{"hidden_size": 256, "head_dim": 64, "intermediate_size": 1024, "norm": "layernorm", "init": "normal", "init_std_qkv": 0.0312, "init_std_o": 0.00553, "learning_rate": 0.000624, "lr_head": 0.00476, "warmup_steps": 307, "decay_shape": "linear", "final_lr_fraction": 0.05}
MLP neurons of a small language model. Each row is named by its layer, matrix (down: output weights) and neuron, and shows model dimensions 48-175. Each number is 128 + 24 x the weight over its row's rms, rounded and kept within 0 to 255. Numbers have three digits each.
Before each neuron's rows, "fires before" lists the tokens most often just after its 100 highest values on Wikipedia text that the model never trained on. A number after a token or word is its count.

fires before: "," 38, "." 27, " he" 4, " the" 4
L2.down533:110120154105156107126134108138105066097145105105130098095086140181127107078152107126168140136133139108129113153132125152104125092122124130085113134122166157142146134108167121114159095109096115090116107145139154101093091146115138142153120105129171164089151130163094118155130125139139102139122148107169081117087146133086101130099115130088110158150136110151142118132103174133135111152142

fires before: " |" 34, "]" 7, " pen" 5, ")" 5, "," 5, "." 5
L5.down252:145108098132138165138118156113113109108138134146128110122093138127127119101122124136144111126126075114152139105115114099118163148106142130141119160124102151125108117131115122172149141107139142129103147137144116170156140159137148155071077144155139102160171095118069140154102128146099100163093109109156132102100127142131115113135138107127150105127119135112127112115160106126130079095158

fires before: " |" 44, ";" 5, " 18" 5, "s" 4
L3.down71:130091118096151132163154171104137150157093116092163148129136139097138145138143141115146133129128115176121124162101096136129110156138169130115127154140097140117092102133137136115151114130140159139150155147126151125095181150128133142133118079119129110168129131099078095126114106095173146093099131148147092134127066166092110135149114130190114078113152146145103112113118102138086121098132

fires before: "-" 69, ":" 16
L5.down338:136178086119157132129105095137129154161097147110082138098129173154114139125134175116128115133167122133154084120141115145166112136171157128120136121120146133107160127138143103113130115120118145123132164153114190150098098129107097095117147172113114148137110127111118128140133126146076099106161110133161138126127120134104140124146157140150174089176122176165166174088110147134125087136116

fires before: "." 26, "," 25, " and" 5
L2.down617:112119114124162121104142085111104128124105152138148101100146127154108075084109090135132131147144152094145130130167141158135148146099119112121116148129123094145159070069149112168131144163093151115182113120134173097113150128133154096116165163144111114128119153184191072131146144133156138116156145145100157130094092115139145126121150108125147167121147112146121119144184125108170135116102

fires before: " |" 40, " 100" 7, " 98" 4
L6.down61:110147125108112124122127140110149148127126156139084145172159158090114154105136105090130101145154129108150135147085154139169118142117121139125165148090153127144116158149120098123109098108134174130133158184077179170157097087131138150132143135090136139132079141131139124109110087129124135138121116108133106134125160105111138109085102126116095136110124126102167127132065112155069166161180

fires before: "|" 100
L5.down683:139126117060166118124114136136156107069155102149128136094123099133133165165120154100163162147099161110141109121122138048142130112185177123129136117099150160129120113131146082146113106124137131097095150122127159135131123124117103133145108144127126128127153121152146114124119115120108075106116105103109149173132144101111118114121116115162105119144076084130158158152142110136104167137095

fires before: "=" 40, "\n" 12, "\n\n" 9, "-" 5, "  " 4, " #" 4
L5.down672:123134085124178137143127093126101138143159163133113158063145109138149144127138129144120088154122113109155155123109140138134093163126167143123095118128161165085138133123124091185167108139121092163105136130132118090133135112139121143162145128116147082115167126126100104174158116099157121107108138123128087104111110202106122132131144158127101165138114134123142138134131146158115152103119

fires before: " |" 36, "." 15, ")" 4
L4.down156:104145121108114137119129120139100152154080119135153132122102128136111168147155138100111172121138141139134135156132148090161131121116174090137148111110121120158121154143116162104128129140154152120145093129126133123133146112105117072157129108121152137151144117156130125099156083120149149155163118079133136096114166099106125135142138136173050141175125092116123142105171091115133148141166

fires before: "|" 20, "." 18, "-" 12
L3.down402:152108142085154114085153113112117098106154163123120094166080117142140158118144154124138108090071138136138143158141101118134147117134147107095119105125142143143156158128137129114119147124108169122175123142080137129133096138097116200102093121134126131130104162132157154167105163145114138128144152128140128113114146103146109115065157119120123157166148104150093115111134094122152124138150

fires before: " |" 23, " ." 10, " 0" 9, " 2" 6, " 1" 6, " 3" 5
L6.down971:119146091119138106117177108106127122124108168107102153174169154109140098152093134141129140115135116074110113113136116168122120137136141149155127154119104115144099139107067173141138156118113145102139126137094116136123157124187117157108123126127112154161135137150099114109118148107144093127157160102143170116084143125129111114153134138138148101118158131166128156158103162106143157121152

fires before: " |" 41, ":" 14, " of" 5, "ed" 4, "(" 4
L12.down363:151118105150122164099113109183143119092148102112103150110140158136109089116131128142128089084102104124133141125155137130130094133150143119124097111118113123132122117115134132165119130125130154123130142130107151100144120109140153142129092116098108115183160124130142152111105103105153176157146152070162108078138114093149154131083122153161157093112103150113169109063139139100096157116134

fires before: "." 35, " ." 10, " 1" 9, " |" 7, "\"" 4
L3.down418:157118166122164116110159151128143133159100173157140143187128101139139068137076144114100138121086107094125083126121145129124148152153119142118134134130082117102145117133120140149123125161133115131117158129136140152127159126172182186115083152169096125135091118117121145146116162152142105113085159142107118124175084124176128138136140111115123139151204085165152089095118124127160144111138

fires before: "." 38, ";" 19, "d" 5
L2.down470:111129117118136117158108127114139115122124122099104164139148134116110153107103122087135089110124116143082155127098145103121165121138110107108100084127129113131068139166149117140152138139137142123102103137097106085140154153167135133181123148099157080117146132099078103144143127162143165131080114117101154112109170151157133141139111147097121170126113151126161116110151118154157145107130

fires before: ":" 73, " |" 6, "s" 4
L4.down410:132147124090135139106113123109156074156135156148104123132131089089110159108159152127119130128146109159150152109121153109108138108140143114083143126138144107077127077130150125150151162119123132144110126139084114161137127153091141148171136136112153129113168148149090119149160124174099144111142152108134141166114109080156125164137136146155109108147121125117136101154142109120109120052089

fires before: "\n\n" 27, "\n" 19, "=" 17
L3.down886:099152100125117096097151120168161105113132115102151113148139110129134147109137072122110146156099155118141107085109136102123124171134123128123132119117155131174101077100126121101157111156113065123149097124146119102160102117168096131220099158116129132126103103120122089168142118127112118094142124131154144081119137108120114123107107118163074117145139138133114113200198144148123098124096

fires before: "." 38, ";" 22
L2.down678:118125134135140128149094128114140125109139119127108177138124155156106141092092117106142098115142106150107146126085143108106132112128094105106105112115124121120093128160167152136142106152158140156099103139121111110158160161172135098185125148128141072124164122100093096153133142147112148140095115134088142129134160158163128137139108162084130152122083155126148123112124106151165159112129

fires before: "|" 77, "-" 8
L3.down1003:141085125078135163115131120136100127126097163126111139163086130123087119128143084178130107154131107065114154125108127133100099137133103129129121116122122127114178104150135155124120124098078162152120140134076133134140124089139092128126126112124132130117154149153097108124132146105122137101127118179138159123121111175159106109126154196119117114126155112089131141147125144146129155122122

fires before: "|" 77, "\n" 17, "\n\n" 4
L11.down74:139171117132094174187124166107142130137119110101126110074150184127138145132158135118140149128122117112156129153142128101110126113120100077158121131113131162130139111102126105096164112148142122133127153097122126120146123103166124102144102063137120130180132100140180124153161101149150171110147115121132146093131130136105157135158139140143147113103156121125148118111123080088111131128218

fires before: "-" 96
L9.down986:148128139064114146129150140173158142160153128122093137114171148140117141102126116136114117152097096167118113103144096138125125144116120089143077106123111139112085141123143111126139151104111168159137115141115116139181135130129166122130108171117168116147143103114104099126134112077106082123114119110121121146120130128107147147220136099139110069170179149133107106137097112125156094098067

fires before: "=" 40, " of" 10, " =" 8, "°" 5
L5.down560:093105160079158135148154144137125177112112130141130120103160155132108102099133129150112145104131149130117146127170091130163171140135155139106158148124181109139128129114165130161154107097165119126118130154118123140132124123096146101124142142161107138111112171115111155137134150127110104121113110164129092111136110113111139109116122123105160090151087152142128099142132117173169090126148

fires before: "\n\n" 33, "\n" 33, "=" 25
L2.down931:109164088106146122093121151136143089149146109151125135143127154133152167116119115150141132154116121100116116092118095133110155153141138148157104134128134147170143115141124102130119136116124078147169111129129111169197147133119098094189106116165126093107141079137140098097143116088105143118085140095159123082094149162150090117111101120110123156126118115108110132152129107131148107141113

fires before: "|" 62, "-" 38
L6.down398:136127156163094131143059122164123146110126123096172139106181146123159172104085138119116165123132135126089176155144094135150094092166112137185125140107167173139157108101138117103120174089107144128144139109099107141130122159138090124178156121089135130110125118091119098130091165110168123121131153161131114133128121143133109095122092173138112155092093122145137173159102161139110155083118

fires before: "\n\n" 53, "=" 26, "\n" 6
L11.down143:185184117141145081112144112140128143133163141123128105126123143092120180098170113148095081159165133097130151124103124158131112157141113114131128145132129117124168109124106139111167138144116083093145158117087141135178139106123122124133127114112097085108181099120136130136125130118108178140081126120157130118094103140174120147125081148135100143123139104086173099115116110155140096152085

fires before: " |" 40, "ius" 10, " 2024" 4, " 1986" 4
L5.down326:148129138140166182079169107119145133118136139124151130120111098171163135093125132120099138144146112171128159154128117108127100148130130164116116135135111118080125094141073115094168087111133130156115156128100160128170114135163151115124124154155152130118135126141103096118165100123151151124137143160115127129111072100132109138133119117166122114059129123137121119131122153130091123128149

fires before: " as" 50, " the" 7
L11.down812:145118136127164145134106108113105133137133130085122136136118105142140118109145135060130073155140150135137101142065122153121096142130103104127092121125141092142083102145160163153146135152144082114122162143150113155112159137125111102100117139146089100147170108103152179089103148145113116094119092106150112128150180173170095165136162137109164104152117125104112130154113150114132148122104

fires before: "\n" 66, "  " 8, " 0" 6
L4.down786:151139144119148126092123112123145110142119119162162152100116133128095120106092113143123106161131142083086122119115171108129130111129141118126105106138140115117133144112107133128127143103152102109185132121059129094130086156122088143135063165088131145163147126107103124160149153117144155106056163100144122116118164133132116136132116126149100127098161115188104130216139114136129093133106

fires before: "|" 31, " |" 23, "ome" 4
L11.down417:104120103106158133112127129196116094132143152162125106179154092112114090091138086106117127123141129099134124118109142135146109156140112103122163129143163167119114139134110099176105122132132114142094114139122129109146129137129123122101132115132130090144118140076148093135144102118137123116114117093140136121135112135098116147164123109136130150111118088120126126110140105082113133100099

fires before: "=" 38, " =" 17, "\n" 9, " (" 5, " and" 5
L4.down934:101094102117148150109114115168124165111145130066104119156118147140128143109134138179151144143124157139158129139158153105130155158136129104109118132128152138112138156134149112118147160140121107122101116155088099124086100117097130090126142130137132078094124155120120113101090119166146168125163132117169109161141129091102112135132167114138102076109113141129104088127127147146148153114152

fires before: " |" 38, "," 9, ":" 6, "." 6, "19" 5, " 18" 4
L11.down761:117126074109146126201136104071112117131121122128141096137155110125119135105114100153157126134123132129115165128117149144132120119149126154107127090106134123096105121125124136145135128162118088102134142133111151081131097132142161102144133106163156113124141114106094102119151167145096152105140061162119103111147130111116122133132086129175154146114143159154150113135132100111135156158081

fires before: "\n" 39, " ." 11, " 1" 8
L3.down83:125122136108151121092153101123139113141103112173149134079136137134073124096110130147101143124118136099114139098116141107115131116134166138144157124128123154083109133073132137119128127114149142110188074135111118107140113148107097136134052184085120116158141138140086128158144135150169132131109133089118111103123142125120087112136114109166079133099102110157132100182120132151118113097128

fires before: "=" 53, "|" 7, " |" 6
L5.down285:157153161146147083137091120128070121132149150122120149166164143147125168151099125138124095157104137081106110133107145126115099122104132124169128148125133124135108152124108107112153125140105106123150130142138147119133131141156123144133121141130163131108150101159143133110179113103095154134132158100141133079130113154125100110122129127145143143126080141136139151166078106143152122112168

fires before: "=" 95, "\n\n" 5
L3.down798:177156095140185119146101135144120114154169094123169070160142131140143164135125079109096122107151113138114119127117114130130113200154127138179120118134129118106101121121107117120136151138158086109118096141132122120108112106120111121128135127094113107126141117138140128174161083120137149103154105106155114097143093129121105114143164120148117157180108117104129080106103092129123109115151

fires before: "\n" 61, "\n\n" 12, " −" 7
L4.down870:090107159134144140121164167133169116130119147165107156115175137139109159162095192166162091162089155112089132145126139148161151142169115114155150114134108115117130133142106165174142161170121108123194134143089093139154140074136131094106107132154125164131154118140122156135136138171139114147117142081116139102126129144122124128129105100139087159132115112114142117148110074135138080133142

fires before: "s" 41, "'" 21
L9.down715:171136105166155142138120125083108139154139120143143098163129166107181144120139145110154129090165106123122118146124119122130175129123183145114134128135118150115167109118151131119118150079134075169118092111089121152116126139147115135153064107114119135121130103107135101147146113134096127126141130149141049163154110148150105120103122115097134118100103138142168145138116129144103132121072

fires before: "|" 39, "  " 14, "\n\n" 13, "\n" 8, " 1" 4
L4.down926:150111163123146135125153115074141095130091112128133162158183119126106159162096189170140112166103187127161124116137117164170103141159114170159168154142088118109143089083134172138149109116157113144182086132143129163119145101129128114131071148149155114136116108115136169144175110140152116141093148091139101102148139154110115129106116135119132140158118135083126151159137142129128093119133

fires before: " a" 19, " an" 11, "\n" 10, " Japanese" 7, "," 5, ":" 5
L5.down609:080127108161098078187177117116157124115126126107113151089115140146130132140146113105139165129098140128109140098136126131120134132160143146147118155103155147102114095169139117111141139152143066150158160131120177103135137155109111101110140158150128126111096142141152137120148108134102145115133120108117111133134112147101117134094127128150112137154083158095160137141139126102113135156086

fires before: "-" 24, ":" 14, "." 7, " 978" 7, "+" 7, "la" 6
L2.down200:148141157136108121120097159110068126084144162093118111129103140107160164136106168093114116150126103171148095164127112131136153140094148117094101104149144111102121121109146115166136146080119112134113050130106133171087144136125150197099130133132146135137135174124121099131168144092107064130136144169155140168126123129135123139139127143071116124164100118116146090124110149121137099101135

fires before: "s" 25, "," 24, "\n" 11, "\n " 10, "\n\n" 5, "t" 4
L6.down635:121116099136129146063127113142129124086124150078156126174112136112171178126165109091104116126130137085142121117113132153134131124129149115143141131123154125106179092091150156151083100168155109140101087129137169103089092140126147145120096114104166093075139114109098100144121132140154161110161124137111111157105138124111142124128106096122137107119140194151142100138138124186122122114115

fires before: " |" 59, "." 6, ";" 5
L12.down887:153079138121171114134124153145120135093153114141149143117106124149085121148120116140110106113082124121127112123115119128159124133157118115148111127124142088139106140154142137104104149145130120155115126160105155125092113118135127125123128078086114088172136144154150191144116136103161112093177097137101127126158155137124137131137143089127114152141150134127119118106129116129146139110107

fires before: "|" 73
L5.down812:145130150121137138153125132159124126142136071150100143134104139110150103107120118103106134127144190096120159152087129097144146129097136149104126139136095079116114090125119130140156121145119129133104105111171129157148155145133142113147095171124130098149166125134118119121147128135155114184149101150160119080097112159113076150106106109125122136119071130119119108169156150142139117127098

fires before: "|" 32, " |" 27, " the" 5
L3.down888:150133145091104096069122102140120122090135093144102143105130109129137137129124104121175128136129154092123128133121095136147122117139136133156147101134105205120093128085114133112112118121140118119130104138088186103103097129106124152129159170107123106125105132127130113137109119143143125159106115127138112113130149115099143113099110168194085153112129113136144154128137118141128156149114

fires before: " |" 38, " (" 11, " Party" 5, " of" 4, "/" 4
L4.down819:100159124138139076147153101142113092085155193133146116114171115106156138080138142134150124121150110161107103144108111112143110131191136125136121136119122181154116136107114135128156102131128126137095081110114125125111133155101148160100130139172175107107117102136135119107123108121113117161141112116122134155112127128127146120108120143079103172137120132102125115110151101113118141125090

fires before: "." 27, "," 26, " of" 8, " and" 4
L9.down185:127132123082128095125156122126096178092140154137152146149136144140098127086120118098088145128121162104136092153120128139171131123100147133126137140098127104148104126109128154118122144114164115134130181140142105098123123160133149120133115113112096117124143125110143093140153078127087098155150104168116179114132119188142135154134125124133165099109137119129140161134177117124145101141142

fires before: "-" 48, "T" 5
L12.down891:121121095132128108146093146142118180147141098072149087086151144134131165113160103130092126115160109114098135154101101141101161127146134136176147145132167162117097138119145152091126155098120132138116137106121126126166109112134107138100149153150118127149079135130112162146127121132156128160123115146145129146139111149137126114147104139104112121168107097157116086151096116146118135127148

fires before: "," 31, "." 18, " and" 6
L5.down409:110125098113184135137157097100139153093129148170183141145142126130149165167121129154148132100072184107149172177145171093150151114113113133096176096119137127171135120117141145114159112141106133071116105137140150157111164153127137118115096098059135080149116118122173161120100149142173101105112132161126121149144127141144142113101122122093147147145102134136130129162111142127161131166164

fires before: "," 21, "." 18, " (" 7, " in" 5, "s" 5, " of" 4
L11.down781:127160100083093101088101116134111130096154103114084129129118090162144150106068107123125110145136136123165137123121137161151100110079149132134092171131104143128118169076106118117129153164092104141135139132108093111158138127153159118102136160141117154161166100107126126133160101098107157142122103094140146135102132150077123126118055156108112161178097145095148118168126124145176133128120

fires before: " |" 37, " (" 7, ":" 7, " m" 5
L3.down523:123148168125110134125137079198080147126121162101119091097132155160096139112134153156113129162105115108140090139139131135148114131168104126143101121132137137127091144143149096142117113177098144148142172171165117106137111118145108153117150103127148109134096165163132096117159126101126110166168112103148124140156147098091104143130135142142121096130086168097153120105073144149113133106119

fires before: "\n" 35, "  " 6, " ." 6, " 2" 4, " 4" 4, " 6" 4
L4.down441:151136147091135148113090157166141073140124067152160092124132132116166081100132111156158148080151159119087144109134129127132128173165115166076170125136118106107116109119139140138128126118129129164107120127102147107098089144108085157092096132087117120092110127155107103184157147108134158137150176156129134120139174114114103134133122133145103135116110097098131116143139066182085134158087

fires before: "'" 52
L9.down479:149140123151144136115143124167165151145156137141107090127093106108133139061126187118146111125133139123154128100145131123098118120159137139110156147116107112137137134138143126045148105113127132145150102118105141159155116190149117189116097108138116152151139108134126108152148124109123099163133133120122113175119135123152108091144066162111159111105127154087105148144124164144136141154131

fires before: " |" 26, " –" 6, "%" 6, " first" 5, " (" 4, " m" 4
L4.down564:142107147100132099128105106127085088104119081132131143113096166075149159159112140122137119160137129129165141104119122129104108117135096062137142127146108164045115128101153119147129118139106127098115124134134181108096106137169122103140133120116131186085138201107140169136149168129091151148118115132131085162113150138112128117133137156130133133119116162125139148153149115152108117124100

fires before: "\n" 32, "|" 12, "  " 10, "-" 6, " 0" 4, " ." 4
L6.down708:095121113122122173100136171143101133100178090169159097112080118102125099098155100107155117097149138124096158145122125111138165091140136136121117093138136130088134146129159080095128120109134102143116095105132153123125080169084137087125097109131092105136135088082130110131134080158141137172136126153122112161139117117141140103125125093145160148134148087130139098165145102134126162118101

fires before: "." 38, ";" 19, "d" 5
L2.down679:132145121105121141144101145110160111111153111130118155124123106132116157110131105092147144104130120116107141128106157112087153133145093121107123094124120111113110156130158123148188162136136170126112133138130107117135151153149167112180131147102158081126148136112126114143108136183125166134101126140080160122132187117173123126165069168101124180093100136111155128084149103142136136103136

fires before: " |" 45, "s" 7, " (" 6, " On" 4
L5.down140:127103141117119093088152086150144158102144113106104091110126123127097117154144144155134123125099101135072142105094125152156075145135187137121153110110146162174097142151142110118124063106076126121154140135109130147113114108169126117108142102169106143180130145116133161173109105099105142137164118136116120144118137086161153130127142166091068106122174104136113121070121110177116144152147

fires before: "=" 24, " |" 22, " =" 18
L6.down191:104138175137187158167142111136149161151147155127149158097134151105142068145127109112102158132133095120128123122139119110164095133164100121111158110133095134141116132160096097147108129107126145121128144154134163188112157105123114160096120117080089139165115144127114122157143145076131142131078128131192146129158120110094137129149144155170082089134140102149127128115136132130103113107121

fires before: "," 28, "." 16, ")" 9, " |" 8, "\n" 5
L6.down633:113099152134111143104125143191122125152128114102144150117146150145111156138116066098101137124137130173151129104139125140118087113106165095106150131128119146098192128123127115143146164134125130056095145185148142126147112083095137098140123145143133097118145130142132113109175125156148139143114117108101099117128145151121131142128069125132184142118097170150132110160113096127154150137119

fires before: "|" 73, " |" 11, "-" 11
L4.down739:139122088131136116172102136131135049145105114113137116140149135106111149144121173108088161119105149154116161105118170089126120131125135130141128168138106123162108153111160176129118176135157184199156080122053109120160078152133126101161113095141149134160092130139139115098163179128115130156165081117143131121145139135095130123155148107123111104143149152139119134101125124141135111111075

fires before: " |" 42, "." 18, " and" 5, "," 4
L3.down934:122105141170113120151074169155109113104156118115133168119120103120122140127118147158119148116116100121149134079139136139123106134150110116123099172120128216117133181118106178143109130143112122108137143140108144151146130116134164160119180097061145120114130128129133135102113091062144122064110158116126163103171126168093159116159163105163144131117180145136113168093137119130114118086116

fires before: " |" 24, "\n" 15, " 18" 5, ")" 5, "  " 4
L4.down897:154137108142129173142113163102109120124135076170140134050169127148152123065138131127100117119135118129131138086132126127141116140106157145114124123137074135134121094146145172145144144137118127144091118112162146148148087119107145128128150094151167125099134132138090146146136164129119123165103119113149176088116148147117104130111155137096143137159120132079127139138133100154125097155131

fires before: "|" 99
L11.down893:130127158160124162141130161105115128138187091169101144155122157095135109129125103127108076160125171139115141131099151152142130177148125111117106111123131115128156134158144121107173111135112141145130169100136124142112106131154100131106075105152132124132136049104123089122130122076133144149129141130140137119093141160126114140160094127071155123130135108114131127164169106103131136135178

fires before: "." 38, ";" 20
L2.down719:109119125120143126165117110116155132140137128107111179136132102113098142109117109094160107118147125142115145122107112096121118146146097111097106115100129108103085149160180128132140150137132139127094093156118099112147155160145154137175137143104160087098135117112089089172121136176136154149095091128100139122137180158154121123138105153127131137146121145143154115103133106143174125089143

fires before: " |" 46, " 0" 12, " 1" 9, " 3" 6, " 2" 5, ";" 4
L4.down670:150165156128151118116134113155131123100099142143173129116098165154114116110167136141151103136159098110120087108147135140146147183149135115131101112124124122096121064131145142129105144145126098115084125139138113136099112111136156146095164181149111153085119137144114131185104115075151119126100154123132102125121184088131102116131151146115141107079128122148104144166134124101148113146144

fires before: "," 45, "–" 15
L11.down400:144146112114088123176140127123143109099126122103148149148174152115171142098155139142120139106108119118106115140144150126122155123115153179147118156125141156123104126140156120135131091102110084138137091155153153105129168098125142158108144126093155097109093119121070112112135139116152118109151113131122123110108138129111094133145119045121119156151111101168147104166154139144104093099089

fires before: " 0" 20, " 1" 13, " 2" 10, " 3" 5, " ." 5
L11.down43:138107125111140094150164174135103111116148084128113122171181143130098134108102143129133149136110104119140114144169096108149169137144152145114177113112092110125123100178122143146152135108128082126146110144141150131128098158174105144127093142147093127130119133119091086119128117160161128126153136111167140101157141085140149154157164108149092103152136145150144144122115133117194123137124

fires before: ":" 48, " (" 7
L11.down642:119146141128144128119097159126132133121116123120088122096135147127104151127085109119128118134139097160171140169152094109139131149106095141113118105145155147104119123094135105156109157154099134129137116158113137142109124128155156111137176110108157131168224181114122113119169128137099135150111117055132124135113099125093147140151124141152142125151117149117127144116115105127151110132064

fires before: " |" 23, "=" 15, " Candidate" 12, " of" 5, " the" 4
L6.down335:154089174071113095114118130142103124109124159140143134126159124146152162114194137109117132139162132139139113162112104145116122142127167139081151126116102153154113117088159130130115111152122130090124140123113137107154120146175119128132162117148133130159136142085112106137157118139166164122136130111109116102116129155126136147097105120130091158102158108207172151145144082120128092139130

fires before: " |" 28, "\n" 22, "|" 10, "." 4
L5.down801:120111174113131110150108116095159161154087133118102122134109131094150111132105107141121145175132144113129115145101113122114099101135125181112126149128143134087139131158164125181134100118115093113105137162103122150132127133128095087164169091149147162102107117117141127167114129146127128110170173134103113099118155126149148138110144161125113107168153139120067103158139134180106132128130

fires before: " |" 46, "L" 5, ")" 4
L3.down694:147134121145127123131141098150133130120156127117125144093134136128143144102145054115130164115090099153095138122134108116147094164136150142091125111136128168124111114109117123111162121150120154107155145130096153132122099110153117154160098097141124117161088123129118177132135124121124147056066138092144119131144118099126182119141157158160120086125165099142123110099098127148143102153128

fires before: " |" 51, "\n\n" 11, "ng" 4
L3.down333:131135119127125137114143139143175141124148131125119112156173168153108169140127097092135114178164170095180109115124115137087116153149123186163114129121137083146125073160095149127114102115125091103127127131153118161147101105143141122166102131146128069142110123171101086159128118117142129119144167070133123093200120172087111120103078113106104113149136152116135142137158118155156104161121

fires before: " |" 85
L6.down623:148106119112139118112122176109095141141076133137112137160167127128114135145119141132135099184169142108111093170110099144173123192096110128171134133114099110119119168112121107145187102113144124079115107140114086112131136086098146129124159112106133111111152156135119133124129071132130141140170111105100110095118145171140095141104122111111129155155122137122159147144135051129121118177112

fires before: " |" 22, ":" 17, "." 15
L12.down1003:138077144136187147164095182122154124151128140164101132164100146084121075107163125113121113122105113109129129126134106098071135153101149113142121143124133167137108123157104141139079126128093116106090140134119144100121116144129165120145155159126145140111166152113093163151096101119113137128121109145158135092126145128110110137179138095141133167137160138116118118134149116150108113099108

fires before: " as" 55, "," 4
L11.down87:132106153143142099110165138089168122152102123123105135120116101118102149117114158115140156125149121121137131124119112114092155133143116127138155125127180131139142110142135139135116092109159131085111166099099178122122164114127147143109136140151108110176140124128147212106114113107127131082123099120119120109103167141198128122107150096115120113136144192099100135159088142112181065071139

fires before: " of" 60, "19" 5, "s" 5
L11.down679:079148108110132123123126121104159118121145141076113128161125153093147145111132146150137138132149108103128122144128087096105114169081140104143105117114086124149082104139124134109151143147169144162138152191157141085128112152110099109133113116162126120126142101166137136176113087093078135147131140126153140132149130142149149182094091171120139165133136103108088146113146122145180087132089

fires before: " |" 47, "1" 7, " (" 7, "." 5, "|" 5, ";" 4
L9.down722:105106131168105139151157145123122139111156095149148098098076164130151158134115167129160111144109104076107121131121142148164141140113156124177142073136135119126133154083117127128146175128109153128105156159111079135122142128171085110151113120120103129131130087128119146154119094127115097088119145168167123147146102170133126093125109136121150090133116070131133125123150147178186142146183

fires before: "-" 20, "\n" 14, " (" 9, ")" 9, ":" 8
L6.down1005:156164090157118162117129117135129140156154088117140119114109119129117159128151136147131105072143125105162116174160128131103098171124173100093098124132174157112126127151134085114102114129125118109113134163161159118151090093117117134100134108146161141142128138135170104119108125058094118093148142136159122116122126171106156137103171137148107140123148114142137140156120140067100106109085

fires before: "|" 59, "-" 17, "." 5, " |" 4
L2.down333:132143136130121122131087174115077099087129130116167128108108113153115161123136127103154099166172122112132056134127158099138112114138123163125098125128100159133179135117136116106151094161132151116133095182095128128150155149158105165111139126131085091117160124105139136097124125115140129113085124148116182108153126185116139132133111166122087094102172090166190108126120081128121144113176

fires before: "5" 15, "6" 12, "1" 9, "0" 9, "9" 7
L12.down69:106164114129094110112099123145164136104136145113098101126128146153125139144114180119090136155141146190117142107089141130162101127151090081139141154100091108079165116127095146124139125094114165116149109123123117133153126128148086110130155155122135151114131134124155152131121170092142116168132142123128174136181145128127142133121161126139155128094092096172151126149125177169135153112165

fires before: " |" 63, "." 16
L12.down727:143094152150160113140143134173119175119106096156155105154126125144131090121136119181072112121115146104105126108152125134095096110132112107092056174104129143158130141089189140076148152112129157137160137102112107098116136167099112139133138133122141091110178107122145131158103133094133111109150167155095118134145131135110125116168136129105105110130119140131137116099113119149131143070082

fires before: " 0" 19, "\n" 16, " 1" 12, " |" 8, " –" 7, " 2" 5
L2.down429:153157148126132117167162154130125148125098133165142148108108175149105103162132154125134156147103095131130094121137101139145121142137125114093101082128113116090138125174121101107146151116148110094142169129099151145124068103112106174109100177149123149053117089106140148178109124120120098104085144159119105142125127134107084125144179167104136113121118136141104122126112124091150117135179

fires before: "\n\n" 37, " The" 8, " In" 6, " It" 4
L4.down816:119133122102119129148157138113171132147154100093151111121118127126118116159147106102155115125189100117147134098099098133141108165136096181137159153129157109121154124107132133186090129115139070104107125109150116195140157123106180146138100150128163123129158139125110093183116153164164122145142117143156125129101106160146094132099113140089162111165135138099173133173126112165131115144113